Weights of a small GPT-style language model, trained from scratch on English Wikipedia.
Size: 13 layers, width 256, 2 heads of 128, vocabulary 6056, 10M parameters.
Architecture: LayerNorm before each block, biases, untied embeddings, capped logits.
MLP neurons of a small language model. Each row is named by its layer, matrix (down: output weights) and neuron, and shows model dimensions 96-223. Each number is 500 + 25 x the weight over its row's rms, rounded and kept within 0 to 999. Numbers have three digits each.
After each neuron's rows, "fires before" lists the tokens most often just after its 100 highest values on Wikipedia text that the model never trained on.

L6.down215:498518502505505512533494527485453491536470528505455504495508521497516467521502488469495493482489484505478500522487490537511519455512518546483535479489500484525505521537529493508515524501460477548506517479514541506499514553516492530472469513514526515502466484551470496513515468521518478510493500467508475498483510444502525515450515492521461547523500470544481545516489481498488479464518
fires before: " |", "|", "="

L5.down494:538531499498492465510501521497520474504513538492493476511527497519453473485523474524503456512537546506496482518490501515505517470475531513490504532461507508491540490509477497511517478501510502493502532541457506486527493474479506500480527498498484498515471500478457492495523536476494508483507457470497477517498526509459483486520496500515493490478514515476428521506500505516464484506496
fires before: "\n"

L6.down82:504505472453461454498413536508519493525489508501468529535491508458478469498494521508475537509538457478518501511495514504485487531556517535464510462454491507478498540510492507452457469540428502507479450488493505482516480513462522454479491474523504467493498476559506523486527513508559526509497561489546527497505481469486530465495513536491495549512494501502474507476512512495489502518518
fires before: " |", "7", "2", "3"

L5.down452:502531494522520519482444519442526484516440494508486496503553493483499508512512465493495491507499533475516516514501502528508528475525468492464485483464492510475549549486482461492541524513501542496475543527511496475483554512530508495474508473536488512479504484485508483475535505502488539515510489500493478505527463399482437495491475492482512485467443483519485491491494496523529507502477
fires before: "\n", " In", " The", " It", " He", " As"

L10.down12:484543466508513505526523526520464481512488494536483525494524457509466492511484500478513513484510498483489520488494492481516499494475508466489539505482459520507495474502518512507487479477504511513536463486515501506507524535485471475445479537495529490499511519517514514514541569491512502448529500541475523516487538462451514483524532497465533457532512474529490535496545509471500535497495
fires before: " ", " Total", "0"

L6.down253:526510450515566507510533467498470490467496497504550482509526477503481468446508530515471497490503508452545482495496507494529486492482511511513513519517545516537486442554479530528500551538512515519535496501493523484503488443541463462500499540515510497467537479476533513494517503486461463503489550470463494539489530433488467453548520519464532471465541488503523509470528523478502524492525
fires before: "\n", " in", " was", "==", " is", " and"

L6.down340:501471544509531484508528493531451530447510515516468517555447513491497489535527495460517468480476520504522512514488496445481509475472501500488510489478484489431460520500518523525498493459520458526530530493548490493507497463510505469512504476453484546504491469514484495458492506534493495527493519494453498501484512482482520507488478479445486511505505468497537520520466465550510502510538
fires before: " ", "1"

L3.down453:521551495468489501532520500534478481505505515474541468496505507508458508535496509491463476540502517511506490490490453504521519471497523460435506471498494518488545507486486480417487489511510499476463522477515550456481489460487550496507484484522528486487525485484513527508532425500502484504520491492482525486499588511483472471509502470490496517498544489472503491508466504522494508532478
fires before: "-", "\n", " "

L10.down186:484519504530512522476488531495487487500494496557471449528527494513485526511494480502534491523467463524463498487487507489495496521498516496473485487548504509490513470498482512482527442506481508547512539509490524460525491479456533514489541515522460533513488523488522493505513461503516512517524517471518502508497482489499507523499550499491510489514448527435476477484541469496484473493513
fires before: "-", "\n", "wood"

L5.down47:475468494452504505491459493480500510515504485482490513495483476464507517473455490479519521497518454484534470515529526515476507509494522524468507446461503436467519503493490450504486529520484487480506472519503499509469467513467540483499476460485508540510509517526486510473498516483523471520499527507501531501499488490518514465505492488546474512502528482511498521483547483499481548499499
fires before: " |", " ", "\n"

L3.down264:493509431479490493502534478479547485522517484475526511490460445515477515495513534534552483495496482462545511484480480482483482477533541530486459469504511499510568491461489472469463462488499517525503523510498559506506471483480503518541458497513508509472480516521497487508519495474508489521503510540450515517469488455431481455465466497500481511514512478473512490471529493539531518548491
fires before: "\n", "2", " Party", " ", "1", "9"

L5.down240:482520519512463513499466516476502453485491520492502479500482503489484481558508515478487532501542493513484417512459493533531436522465507511498505474493494487537488477484501512503522495566484515530521519553492559539514526504456455475498507521498498515501509490450494481503472476500478497551492480456467488492463528482492512476508503524503536524502506512468498532524459542517535517508491
fires before: ":", "9", "\n", "-"

L8.down205:517499563476499476501468513461506490519512489485526486503509521512512539478470490493481483466492521482532520513508496509477427513497526524522532466524495481519510534503481469495502506499473495490453503499477512507517420521512451510463521495525537512476497461505516523516566489498528546476507490515464494509507507508523472493514445504486528543505510551507489511511460531522432485508507
fires before: "\n", " a", " (", ",", " and", " an"

L8.down420:499581491533513548518472485464491507491552526501550472488497470526507506491467528524440507444504502483506481512493511508507498523491516471478449486490511505532500489506504499509478518502485445548510501503503538495466458468531496494509536515512531512491437489472501485496511533472502527462502513554512449501493501455509495466530490484511536502526480492511435490491505514483484503507507
fires before: "==", "\n", " ==", ",", " and", ":"

L3.down243:486513517528570527495513522483507513521471509506526514460519465499516564501512490522541522467483478529514491453491487506490498464514441511538495476458515455497491499527494536453481450487521496493526499488491474474542481447542495495482530514506476524470502519525468481509466474478505453484497504463488495539500534471538463485496527480533536509498536508469493507535496510487483519495497
fires before: "\n", "The", "-", "(", "In"

L9.down22:535492499484521497487499490483559556509520532458498473480515530519496535487505479503470461494504492502489509519517516522500479467501512505481499482510514488534490467468473518512453464478501471511479503476545474557526505462484474481492524492454490512523502551499511514511471496521534494523439482497510497479494493466488525504526481524546503504531479462507489499530549480501517538476485
fires before: " |", ":", "\n", " hold"

L6.down335:475502504497495487497490507545509488474478469511515525502499469497522491487480552525517488516447471549495546479441490518489501517519488517512519539526511476498516506513474532478474446464479528560473500491485501553473510474487494485482483472530483554525481510512490458439500512545486493508533506449515475483479519516487494506520524475494473518509500549513455488521507470525451510485540
fires before: "\n", "b", "er", " |"

L3.down487:449497473540508502514504472451518479485479490529479501429501556502573486507524481484532540542483521483535475487533481540483484465458488480484517491517510516499504516466478484475501558476534502504515464498528521482489531498505481502509505515526524447492562530502524543544493466499465483524475511530501505491463444444506453485466517503501487539507518508517488507471474530493523479540513
fires before: "\n", "==", " the"

L8.down469:507490456471477528519523496439502442494491506474507478535465478496516500528509517538548471492539492471490495468469519499538525544536523514489497472506463506472493510496524527486487482447486504490456484485519514491502535462511483489469470486459500488502519488545467482484521448511513538516502493481473496571497510589490515513479517487497541507501456463556506472479461523493492497508494
fires before: " the", " a", " that"

L3.down167:468525487528496520498523514556499530547526504484526455508512462502528511474515531521506432517459487466508503468494567504489501528494508495502530504505532510515488498536507527479494470493522500485515510509487478492532472424500511485490475513550495546497514491534524523508480506512500499493504513500459505492514496522472528522492517511501447528546492474543499454534505501466553519475502
fires before: " |", " of", " and", " hold"

L5.down335:519495479503487574515501515488506501503486477502480459501535496519527562522519518511503542531464479489499531517470504458497476471528472516512459508490521470480493515506518492466512513469540447490487524516509508478503488506502476497480515528463526517471447491499496518551524506487526501475474480522536461540487462469481451465514516491489527518500504493503507522506446483477502507510500
fires before: "\n"

L10.down21:515538483505503459519503492500478524486478507474521513501511509518454533517504509526520497547439469513474458503478516511497519484497503532487491453548515510511494507512543497466514540489560528529477495499525513468515490458510517474495528488515516489503519521466513480478535508505533496465509507507455471493453540425484507528505517530488499467518479519499481455521542483523505527479510
fires before: "\n", ",", "s"

L8.down11:525517549464457480494504469510502505465550515544496509502480534542466510502469489524494491518473465540519470479512511487512474537441525454529516551476519511475507493487503515500507540508533517522514477533461564459514479502481484448509537493522494510466522541514498538494450464501465498483473524525507494530526525456465529491478485484519519500516507470465542460558517491476512491510518
fires before: "1", "2", "3", " |", "8"

L6.down179:511519501488511522511482512516529512498523495495501438501489492500520555512490464514496497474514472545509485483490505504510498489493497500501550469503529530493536519520487466488528493502514478525478500480449508506486511528479545469514468464572480518487512511529492507514500559505461555519523496480480468491498498486510478492483534521507484539495498489535506502556488510535522474490524
fires before: "\n", "ant"

L8.down125:477541542494492534500510472479465491523500498486511532484486505493532565547457478517470488485520503471516524451490485515514544504548501470529511512514528470443486517527517529523472522511530498476462513509483473492495498506502495519489510474494484514483511439460551477481475479515472480525490526529501512512406532500487496507448522501453509505496521485487542480443512516507544484503500
fires before: " ", "2"

L10.down335:544593493469494486485509519508506508570492515484509463515511489507504520494481501524515495512510534510511506474528515506519519492503501517501479509527505477485529503508471510505497463493543497510457506473506528494525492486490513477467505487492472510483523502525506496503501460490487486508502485505499494481507571524478546496517544477521492497494479478454503496525511535530496477521483
fires before: "\n", " The", " In", " Miss"

L9.down43:508499519493558476509523478438495493497509488505530471498469506517505504504457479486554494491535472511540533490517488481503489493533513497461495494512498523482470518509516491547480436461421470486491522524518525514518536460442521519509535497481539466517512533481478518519518479502484497470531482504456478550480454531488489485509506496509481521517541493503480545451476524525490500502511
fires before: "4", "0", "3", "2", "5", ","

L9.down481:476556571482484544523506488510515536487508515493490512490496543528487491496486508450460506488500487527502467520500499495476501477566494483568507479495471526505504484497540486535495521487516500503467514495523473479485468506495510471517503461497461558496519541490465462503475500497501497503505565475451493532499545480479482513493431510477496527506522516474546491449468505522509519470499
fires before: " "

L10.down37:478537504509509511483481506503516503515466501493507464479498509525499469479528536521450459480465508472482464487545535486471512485473537455487492528445490517514486503555483463493493527464464508527485482490530454573476466483519500527525498453514534503484507512527533462485543499485443512505506502513516516459505507453515496468466476521488493471482482490490452530537528516508489477535518
fires before: "0", "1", "6", "2", "8"

L8.down50:472481474535475483508528481535486496534488468533504511544499448516476496495530526489475471556492537487510536508510493482510481503484492464474513490500520523483496536457466510483530471485469510428505487518465477491454530478478503535513469500539523527563453476507494479453471506445533490544510502491462500465483503488499502505489504540519495470492493542533482505475511493496504493494490
fires before: " |", "%", ".", "–"

L8.down207:528506490521464479517506474507533511507531486488467519507448527505494540484496469477506501525486460542501519450477509485458518525462553509514470500467500484523519512494474503514474538490506507538488550515548487509493498475507509476519490447473535520487507542538524542489499494533469461506484478508529549467495521501547482478466486454550526510498484468500543458499492484520553511525494
fires before: "0", "2", "5", "9", "8", " |"

L9.down435:518491482532502499499516501484508482473559531499543492493502518506485479508509525523511540547461484534477535501524471507496488482528529562474502510459491450497495466515544489513507523465474541496476522500518488511479482498508487463503516548506519486491479506480499482483512497532526460478518514532505505504417494483492483498515518506520490502454513460515489489436491501530470491475490
fires before: "9", "0", "5", "ed", "8"

L3.down448:462501490522531548479513491500497527475490525469527508494481492488526534520499495523469503493522518500473468447483512479516565497491471538528544480512534482488499484514548505469483487486523500469551461526482507492520497461524496492517490538519524511510505450508513471489525484513482482495494504447488456515558502477505485474486494532520476532450515532466492516539473524481512514499468
fires before: "\n", "-", "===", " UTC", "|", "The"

L5.down436:548548508446538503497506505534465485452518527482496530484474491475451518535524537552488480574492511481504502517513489491501503540468490487478503499511476483500518536509486490491500516493520494479498456490516495474528506503522494511488495476477507481486481481475496492505523462492469477522514470497569469467530572517496550452547454519498516471509483523533551480519504494509462506524511
fires before: " |", "\n", " (", " "

L9.down218:455533515483505483521508546533498507519541483522504518534557489546487499520487497467460521484497464487502529499519514491483506498549500487498486495483489571479542500500467487519489450460480520498542476535477555456482498466491486518524509499510529470499489480482518500474497502483503477501490490523535480484524445458526480489523497499507497464522520447476444555504485477488527501522526
fires before: " |", ".", "–", " /"

L5.down118:513477524472559511566498491475468506484519523482487499498481501510491501503483468505518527514503472501533510547513515482496497488479539508492526528519513518489527545466486494487518518455490504482502425474519514490512549530507487532499489464479527469481500485485517467520491535510471455487511524480522502521542487476491525491547451494487505473495486502523482490471494501509511483538495
fires before: " ", " |", ":"

L6.down464:494553504480495486509497483521498553519508496573549431499471481545492519513485508568533478558513494473515497496454496514483465482491516529493528487489506503507512485485480513482501464517529499497514509489501484500505495502461529466493473500458557504482512477502468479532528498478472509522491469453450504477516531522511488480534491506466530539510530481474478479546519481487467553550490
fires before: " |", "\n", " was", ":", " is"

L9.down247:522497476512494525494535529515513519473521486496481508469425460488495524477507472454497470475483475521501507481444510542488504523474489519489486475495522496513511493483501513469533477497497526483531519470466501517509492449525473545477463557456546465491479473509480482509515503496505494518492540517504505513476451460519510527490497506535522474461513501475494524548511503505515493502466
fires before: "\n", " /", "|---|---|---|---", "|", "-", "|---|---|---|---|---|"

L5.down417:492511508529542514512506530501551491532500494501510567460506537503500505520516499533483467479501498500512487481530514506513503517478483544525511525454514460510509505518497523429505524455518519517464507504490481484510492440520465486500461564489495487488498522530505464502494524492487477520484512479503418536515503487476488478502453536501562499492486454551500459481487508528472492497471
fires before: "\n", "-", "The", "==="

L5.down165:507504522484501489485497520525524493535493507489497533514510498547480481434521514477508523473481472544503533517459501464499490479476529501504490514463491520498509512471529536535511492460518477514510522520459531508439515475497518491504539472540566476442502511495520493490500518498464478465439528577467494516510509508514528465460485428527483511488494511491549507478509495483498557551493
fires before: " |", "–", " /"

L3.down444:502504514529502462532508506452504504460493521491538508474491538543474547516487498567487534504538519503511527481479510493567506477508490472488489510463446523529495495500485466516512509478475492477492485479514518509508465504501486459426504530489496510517484454498506500507532481493513487482534490454471499488506536522496514512522482505533510465487517485456504523495496503501439483497445
fires before: ",", ".", " of", " and"

L5.down410:442507486512506501490513516501483522474499513488477516474467514515550505529526517493492511484511504485515530518501515517493451481533503474545524449523523549440504489535528549498499478466519514511471480502511491519466488454487547515493477544500423518489485489553508491526533503479461484504482512468504513506476543506500514487464521526488440510558510503490495524470491493518536503479484
fires before: " ", "0", "1", "4", "6", "9"

L3.down442:500510541458451459502524481507490525453508494495502517484550494514527565510530472535467497498488527492518524498506496520493504477542493493525549488545457513421505521479442500491529533491486475492494491494469504520506498492494521468495477480532519479449493508549542525499542484515427501458539517500486526494475539514488515457461468484526504510487507507511508466510478508455465518462498
fires before: ",", ".", "\n", " City", " ("

L8.down127:499590465494516525512514483444513508511516506480463513520523460532467550520519471526499485538548486470481505514520484520505505485531490492464519511526514475507488520477441493492530476530496492527510482510544478490470487540505484477508500519475485488506513512529525499483509490515516506496480468498495484512480495545495475499512510480479498518500489451504491514525505538514532508476540
fires before: "\n"

L6.down393:516502504514518469494473540469488478511481528497486459559502457488524510512524482440481521511522466514500496522487549524532511524472522533464533498486532482467509525519480505499472498508524469561518515485478503497490492549493491524521480485485477541526493521524484479480473490505489504526487474488424445486490491504556490544460510480491485530517536484490505525469443513486547468473574
fires before: "-", "\n", "="

L8.down166:480512496515457452516534496499473536494534527478453496490478492537453437474483510482512517456491464501468506469483521502493510480494504504519503508452481487493500531509504523516498513554517499487481520538548513517482489503532500493499480502511545477503504513485543508520534470482500483486492503568460502476506523519511506442499510506542481523505517511527485497523454450501514480500482
fires before: " |", "°", "8", "3", "4"

L10.down297:487473498541499525454563515478504514522510524524499492468521517449504533505497501497446538544536476491522482512451451481498540492515473493488470472510505504534504521503482493526508494461527488487473476566465485502518506521496489516513486515489459475485494508533527528522519517505481549505489460497536465479501534540493476502522526487477481498526490536503488545519465490447511500498494
fires before: "-", "\n", " from"

L3.down391:527516473517514522513541499535498484439500480467502504543526517463461499475459499485503495510514498529543485489500449509458469508485468465477514488515527523486479508489498524493476475530508525513475497524532530478471493500541491485506480496508510496496468485495481518519501509507493542510521516505503490481532527425501526483504549495513569500525452475502500529497489489492507488497482
fires before: ":", " |", "==", "\n", " ("

L10.down34:470465513491441500478513449498473529457517486525472489492488485510473499509465495507515471513509488527449491486499448480499483538510479540511524514502504529508486500517491529486519456485467502564550490497505483457492488482449487473490478522527494523474497498462514537499517532524482500495520528545561499461490479479530512512493549489487483489576531553511492524500517480496488513505513
fires before: ")", ".", "2", "math", "0"

L6.down12:503506511463540486523494434472490501530557509535488495419496472560506501516454503505511512522511491501499517473511510500461506497466535500514538530474494509481470485524504507483495504495512504508510481477555506517503491491507536521503491490504534512484490464536543507485507488541504493504479512478467470519492489489454487479471495495477503494490498524478523491507527512536510510509561
fires before: "9", "8", "1", "0", "7", "6"

L3.down362:482534516455463474528545507515511497520498488515499484509477507539458495481484520478509500532497486494505483500476449522448516510534503504460486463516485502483509451501525519514502497486512516475482506492446502487501513497490534528506472489484481517489495484471439508507509488481527497533502510501465509491479511551520494493497512512490540484507516519511509483489540553505509453549479
fires before: " |", "2", "1", "7", "8", "0"

L10.down136:490495475511490482511454509516489484506468512491522512517477520483502524494527472495461570451520500502483491547503517471495524456491498480488535489500452538541496525456504520491499516444525493447501478445533513527507533481488505489538493452526506546467531498497485503517502486489485493501482493485496517499472502483443484490454448479451497529547510474528481541493484548482463520507488
fires before: " "

L8.down23:490434497528521517468478525467534518503461544510491467529569505515541498502494474499521468483480528487491523523567510482523497479515505470504496534516496539523500504497482484523481440523492498530517512506494460498519495517462487542471521522461539466506531488519565541527501545490478494488531489454506478509477475510502478530485517528510477508501515502519473489470482478484474490465498
fires before: "\n", " |", "-", "ld", "|"

L8.down381:523541487508510507514454487451508519503453538500546446492521496523506496478477520477500488479472538496549464478473518491496520501516488501489482502502524526546496507483496517507476488512478515434517476501502497518514480503493494508547493489495501508537505492486532515516466505481514500519520523465530515515488505506505465490516489513467484497533527502503469536472468514480478535501494
fires before: " |", ")", "2", "5", "9", "6"

L8.down208:541526488476509524513508506502528529518503506517521458510531509535494500533513508511467491492516497513488496518522486475475513487452536479438506500469525522552515473507499502505514512544504519514496475526507508491498484493485467505504503532481456496538493545466533467502478468500521496541481470430493492499537495446503486492508512496532561456440483479508496515477508462543489499506475
fires before: " |", "F", "D", "\n"

L5.down267:513516490477472504533482520525514499511543504494444483519506525506508490516511493503507505479484488506511489475455507461490474529474519483494476551537472455509496503496478503517493509501489548494512475526517535510489490538482487486511528509517536459460486492459513522498521490484485501465508493434466488482532487514522512446508493509523534494521495523453516482507508486508511486554519
fires before: " ", " En", "L", " legisl", ",", "3"

L6.down398:509506524472465486527500474515509475498521475510489507501513505512506522497510550538530523514514473512483502487495502473521501551467509457500504451518475492543482474528521517474523518536475496516512515490541529502495516521507509468534514540498504502480540527513512482539464506543458498487520501497477428516480519511491465472500486515502489475496516445509500516515500520463534471487508
fires before: "\n", "1", " is", "born", "Al"

L9.down438:482461489528527428471479491524509512501495510537539467498528583530478488521519453494481504468498518504493485501506493519482461504512547507522479548506475477453500468482485529506523458443492464502467554529480489535449495489502531438505511530538518467484544487497516531492531492509492471523488482502503506519501523485483502481478482461519487544525510449466483523489481530505496506517502
fires before: ",", "0", "9", "1", "2", "3"

L10.down291:549494482489498508517467487515488513486474511509512517491501562499475474490530512456466520484485487478483495520507512512565519490508519490530454488481493517506484455474514537534491510513467539489495476510463517520533497475479511505502490471467478484547524522514467532500519493519526492442493464545505483510510475490450557513488503475527522501471502503540525552468463555499473486478480
fires before: ":", " a", " ", " an"

L10.down378:483469519492536471515471520504490476500435522485492494511528504494498474520512528477491445508507526502477504498510503509514498489476544518490514550480520554508496504514512538499519478454477510523515501488540525494518506508542513483494472510499533490506524494509519477498505502448480481443536489524492475513508508445478505399455503542493474521496470497505501538506489491500502511493511
fires before: "0", "1", "2", ",", " January", " October"

L6.down78:509543500502492461517521506527487541473499523502473469513532492513482516513511468479479485497524508482493486512522438507508498472498466503490524506502505485478532531513489479536480476578498483535486499516482505504479460482458523488514508462522451515475504513452469492486534582510509526527492497492483479510488486530493507457509528481479518506511538494505456500512474515528495503513492
fires before: "\n"

L5.down424:478510461519545494484521446522476513525520449505466514451485504534516470525536533488536515481493531470516498510483484554480491485487491438528535497505463504471507501476482489516487462471509522527534513488518458485465523491506486469480527459508519567538484554530515490493502498495476512500530502514495514515437496503462447518532505467489511469498525478493513480487502480512491502473501
fires before: "\n", " "

L6.down100:483477472547505507515473447484492500512528494493495471508487538480485471510490472491505479484504501508484481436493515510484499462492472479502495513521494556470504458486513516485474496523501505490513522460487496515516518521520509511513507508469505506533527529505486578498457507500469493509492519499503467512539534503466542498507517520526495520478522475502505534523477476457527449525527
fires before: " |", "2", "1", "\n", "3", "4"

L10.down343:480518464461521449447484505514535512487526506451508485465535501523519473476483464504507465521465507516456481471483507477496496481488505514513477534516481485534528523532479508498485478508527506547465500490502508529496490512538507450526497494444473500499503526469526520472470481543520482524508476512492480459473503478478495498492516540501505511486487483514560444498487520516557532504493
fires before: "0", "9", "5", "6", "4"

L3.down347:507516539467470462559485528525479463451468507502519505490531510519494537526480493475467506500511507516499505537510440491475502486530526460455510466497509502458525523488511507473480489486520489507496492492500557510471514489506561522479522501533509459486510492510519491473512442509483478534537472507505493479465580510475502507530502522501519467472484474500492502473481494562493477546455
fires before: "\n", " The", " He", " It"

L6.down152:469509463466475447531456506488558473492490510528484540502548524513522513496548489530465517507445486507475512523530484483519485480476510514483466495535497513469522487509511488554495473485471475520456509513513472575498484491477530503489473534522493482523486504483540499470513512529503469592482522510521464500493499496499509491494464507506477530521492469471500476513512485482481492517498
fires before: "1", "2", "9", "0", "7"

L6.down155:556479521512466438508521498533526506471484542496504444504519511516502514482482522521510579465491481538491491483516492490514485544484474463499465516491533507518477495484480515513471508481512469556514491512502541517485480510486433478474561505527543486507478489498475515546551496477486501497492506490497537518472499498478530469504528489516508489527491529470512497518498484477476526527485
fires before: ",", ".", "\n"

L9.down149:479496476481495519481484513450455473518472522479490483528504521478464443578553539435485502481534485540471484508505517470511529512506525479459486470508475545470523515495478457490540472501476513476540525510512500511507482485464505543521508513511498490506510478511497515500472459458530498511536473477441503473535509527500480511483486510504500469477528502507509518533541506480495454478522
fires before: " |", ".", "6", " (", ")", "9"

L9.down423:480498533504544498519492494460496532515497500489538501514472532557440520485478533512481499461486526541475538497489443495478509469488484520528485527454527537510511467484478528504518494486505516484459478474475492525520443470482545509512522517486458559501461518491510536473536472456484448519546497463546483507460524523482515521491485518466467507516533517471552516516483529513483505554464
fires before: "9", "0", "2", "8", "1", "5"

L3.down139:527493472497476508520533542478477496524505496474487516480494511504525506503480527464475498543507513466483480522476487479511508508485546530459518454505503475541538468425480504501490461437512476533505526492492578495476489489416510481536497505502483462516481491473522440474487447487545486486507501499532476497488512500451488508447525553492488486519488492518516499494509513533533516546481
fires before: " |", "1", "2", "3", "4"

L10.down444:547490501521500496554454539506483520472517482522499566439518540538493489511486513471467529542499463489500487513486491496500495491496515542493519499478497507536497473464509474519521485506518475454465489476520588488492510485512463477552538488480483479489462478527516515479469533487511474562487513516526482523538448505449522526506467532537508478503456533565498515482485517479538503518493
fires before: "1", "2", "5", " ", " |"

L3.down49:502507506489464464534529510500466516477502505490470482494527499472499491480501523477484506491495517515529481529515462458500462480483526506427530456547498513492521526452491504516509436481464488473473505532505524513531485464473525516470515475494506505465457494511487505501441453453487477528533481479486487436475561512521506486524492529522526480489490541503472497502508506549511506518461
fires before: "1", "2", "0", " ", " She"

L10.down351:516475532490491523502495503495495491493492557516503523458446468486508464498500519534515552524509451513493507496509491505476548475469499537470486504483545478527492534498520481516478521525510494465497508496514509525500447529508448519468513534522473535505528486517518483489515472498535442503463517491513489486547530510469513494513481494540466489503488506571490508512534498506494508515478
fires before: "%", " |", "°", "6", "5", "1"

L3.down310:487473492500594498482469492501467510489519486487501514490485510506538494536505481508501555523497503527471525457482532519489495523500510488538483517480529507455522480528560522490496489500507502499486512506526506523532463514508498497522482476465501471470464459494460522501545542552493469477504503490509502567522435437468527509483492516539481479451483463539495480455493479505520508495499
fires before: " ", "0", "1", ":", " ("

L3.down138:537509482501515481547512511501555461496535555467504503499462564480491527488481511508464545481512482524505476518471472501473497499521514513523470511489501510514503467500516534485498430530474519512445508506474480499481495492504472472488530521501494494496514452515549509523455489522430478527498526514469507496484516522510504461480471489531510490533556505524562504446491523497540495494475
fires before: " ", " the", " his", ":"

L3.down24:491501465538526472549494504483533529488484483491457509522563508509497502473512465523483515477520571501559477484492486501510480521500514480526520468508554466448524452496484485525489526524508498527530493513554510540490500497537490493441509472492476494460489475557491517540533495479517468490508519493484491475449511480506500489533483458504497479509506512455507544466492467488437500499528
fires before: "2", "1", "9", ".", ","

L8.down97:511541527512517517454545525498514514482474535550523466503484483521472516496502508480513478470473547502524476484486483479530483472486501516490500510530544471500503538510500512500514501490528467514521534482491456488513499504501508494525446502501496506505506484488499478516497472483497465485592488565474483482458505472473484529498502505501488500536546483435479504489504476512513468428555
fires before: "1", "2", " |", "0", "3", "6"

L6.down353:464467490475529524499494519466494501498500522493457477478478498495491528490476487475512535506462484484524559513479510473498515494489519494533481478542526488509524502575505501477468496466528458548516457502506492526501549503522543524470527454505483507535525509542519527497510511471490453530476512488497464489465530497535500536473477507494479475570485498530463492438490498513533510481476
fires before: "-", "\n", " as", " the", "°"

L5.down414:544472489489473494514470474508499465448534484527469499483496472527488543535491499503491500498495519496476509444512472516497507492471539461472523464506503515482513464495479507514515518473564482521499516499540458481521522451481548468504516493520454509459503535467488489504518500503481498472463483473458465535450503450580482499543504461556529485510526499499500479491527456549481494500456
fires before: ":", " ", " by", " |"

L6.down169:564502528492506526478492526528507497475478532487513448518484510492500532541507474547508481529545504494515453486469525524463495502487528481515495513528513519486504500494463517481510474490506505531527460486544528451483503539517453462495514521490514492510516502506475518527503473531489508461462452524490504449520500517526501491524501526480534462529465487496488483444507478479517500502498
fires before: " ", " |", " of"